{"num_hidden_layers": 13, "hidden_size": 192, "num_attention_heads": 3, "num_key_value_heads": 3, "head_dim": 64, "intermediate_size": 512, "vocab_size": 2048, "hidden_act": "swiglu", "norm": "layernorm", "norm_place": "pre", "norm_eps": 1e-05, "positions": "rope", "rope_theta": 10000.0, "rope_fraction": 1.0, "qk_norm": false, "attn_scale": 0.125, "bias": "none", "tie_word_embeddings": false, "parallel_block": false, "init": "trunc", "init_std_qkv": 0.0254, "init_std_o": 0.0, "init_std_up": 0.0254, "init_std_down": 0.0, "optimizer": "muon_variant", "learning_rate": 0.0112, "weight_decay": 0.012, "lr_head": 0.00573, "max_grad_norm": 1.0, "warmup_steps": 200, "schedule": "wsd", "decay_fraction": 0.833, "decay_shape": "exp", "final_lr_fraction": 0.0, "batch_tokens": 32768, "max_seq_len": 512, "doc_mask": false, "train_tokens": 343900000, "max_steps": 10495, "dataset": "wikipedia_en"}
MLP neurons of a small language model. Each row is named by its layer, matrix (down: output weights) and neuron, and shows model dimensions 80-175. Each number is 128 + 32 x the weight over its row's rms, rounded and kept within 0 to 255. Numbers have three digits each. A neuron's up and down rows have the sign that makes its largest values positive.
A block is one neuron, or neurons of one layer that tend to fire together. Before each block is what it responds to, as a language model described it from the Wikipedia text at the highest values.

Mid-word pieces and prepositions
L5.down36:152146143066161161093140106124115113164153122141109170111081164130182108119117188095078115111105111154180179081111129139066129127202136067183125090149109134130156145120144110164077093083111109112165107120121103108154177184136134093108097099154128113096127104100173102135134153119165102149
L5.down129:094105155153113154170147133112160110130128141103067079151067138194118124138108099080136081147091119172081095115155167162127110146157164150114083103131076131136131182167135113131148183093039121142143086124154138151152101081140141158103132138112099138092093065171071099126073149199160110148
L5.down173:107103135151132144109118101153110135112083112112149105103169134078162100128174182116149151141121208162115087081111103086147181131179166178147189152124190158106125082115133170111162095149149133142099144130185165102198171102120129123135113122111129091099155118170089106125162095134123191109
L5.down385:139081114120164195145109147130078205163146140138156134110158118118178091152117077200115135105131126118144121109089140066086080130140119121130078105109158108169113064162108147130133132158173153209132165103122135159132187125138169135137162132157129110114126124122085169095090053114103112133

Quantity words before nouns
L9.down192:117129158098112111140089121107092169094115144128190198113125116157148083144153127129121150154116176165109048182167077143123105138154181115141157130129127200078141074120173079198094118121129070159152165129155110167141139076141144105131143148184127111110148171132094153096144132113105094179

Word-initial fragments, "on"/"for"
L9.down406:096149117192182208132114151139125153089160133121120120153124081118121141145147128091058130073102117113095092193151096096092147096178144178088151156128104154161080152155110125145185058122184102208140108124159138103138143105148122125071151144111137156137116106058140141147106110136138166140

Adjective-ending word pieces
L5.down249:170164126114097127078137181121174076130159111093070100118159145153090145154156157143144157135113136114091144114150153102132097156160178148099142146139134135089118084160130143141083082139107130070133129164091169161079194072145102169184112169102154146107115157147140131126115091115120129147
L5.down284:107088142104139151143124060147193135084079136146050087144162150114114151113149128172128157131130155159103173133118126125207151121143153143157128119095207109127127108083064140090133171156164091167148130122126157094176124115097107245137137078120200160113143091116181166163118167141130130158
L5.down420:146130159217131129126116151079173167166224118077174147121137127103108141090159150113136142089079170153088174104158147129100129157157090126133200136137145120137148147042144143192109142126125112169147115150106087107081130130131085029125125119132124153104088142121126133118143190154107085084
L5.down504:145082140133125139106127117105169195112097126131068150090080111115156116104114096111160188129177198139085113153124124161135129126146092174079156108177114112117169125141155170165105076139140086097096135101165138080128207078115118126129148140092120191129119142068183114144100102110175131183

Adjective-completing word endings
L9.down347:117141128161065090149120123118171188130120086109130118105162130173133135157130145123085072135072153109162122099101101181108146103160151138055157130136142114127118153116136122123128108069086110172103107129115119144141142121174109042191095152120167098067083152083120188163146123078130130120

Word-completing suffix pieces
L5.down90:118058145136125150156114140130191092104116171150099085128078059147127136069106054077132121145122111147132129144137125117143143147163120139088122093147107110053160146141113058105018158103133099183124122133142110097189110123147081131156184138165127110087130199151126108184127102107155165188
L5.down294:075194114154148090119084117133161082144090054128064179117148142105115118135139127162083067122139164134116069161126089107145179140074117209116153139144137142099183124102109127119094136134106091112172187159069103136138177174180113098043149098155169183099104202100159148104111095178158139109
L5.down336:127102140135132062156090139143122213106067118115115104143149082138113140105115161094122167096120113151169082161144139074174128150142125159067139126112153143114131101099144085093145139097149147136118151163059136171191095179109077147140159178135168129115179173108085093169122101132125092096
L5.down410:196094122183159149107113146130073177078112068151155102131122102127098107106117140140145164145060133126146143215182092098184100231088102137091130170098084153080139034151111092115118071132122188178096134156096175128129094117122134074097079124126162165089120124106178136074175156084131140121

Word-completing modifier suffixes
L8.down29:106118107163083119201171160094145139099099083131129130144110150130147069116137127153194155159131141131126160183172094112120120168074111187119057116133165136117091182118103143185107087116125173128123091135110148137159178125082107071109122103075157149130106108161150080127143156150124073084
L8.down68:172149161102139046104145135108183155119128130084120120134167117122069159111126123105129132056154124165112118129169168141110129173126133169095110117196094181104133115121174136102105106062136079094145083110102171128156083120145135201116146095075138160115132119127095115132074084171098124168
L8.down361:139104177106099160104156086126101177128109093106069122144132156134109109140146139097142171165114143091152115148147118115114154130132127119094091140123086154131184151085172171233093149099177122131124131084130157119146128104114080095123174114142155124122105137123104142157233065143141125162
L8.down422:099124097110092090117126123130077144158068052123149121172136104100139135171145107138167156120084137145139126155122158129173081146102129134069136121108103137115219147153148119145098141169129122090136125170152134162201160170159111046117136156143090058139126153085110097123133078085136169107

Clause-linking words
L8.down196:085135115128131154117087124110100165165138133110144097160100106141154153165194103138147139164115119144095149083118122138093141152117158119105136144100112057160091131109133141148166124056179150131165131195160123115121121076105216150111141074124152156140142094109114057150105154112129160110
L8.down258:150124148140163078122163116114121255140155115159196046164148093173115112043111138124172124140134115134144144157144163121102084130136072096139100163136132135118107097115127123150158109145122097059138131174103091103098136131093201063133087096113150110161126152120184192119140120112119140092
L8.down268:174152110135112141092125088094106182175108129102160115134176152169167107173067161104160104087120169135197137108120186133093083116130092125116143071151121139184157152125093136100054121128145167120111126134147128123143132113102077130154140101139127143183082124104131099168154093125096110116
L8.down454:080176084122151121123061078133131198159091120113158135093123125148103110063101118163116119064102138212106118126128108157144177137095147114084147102138136149093162153145129113163096108136125131173126156103116124170085164157147201000112132135128136098096121091101141113141088139100164092152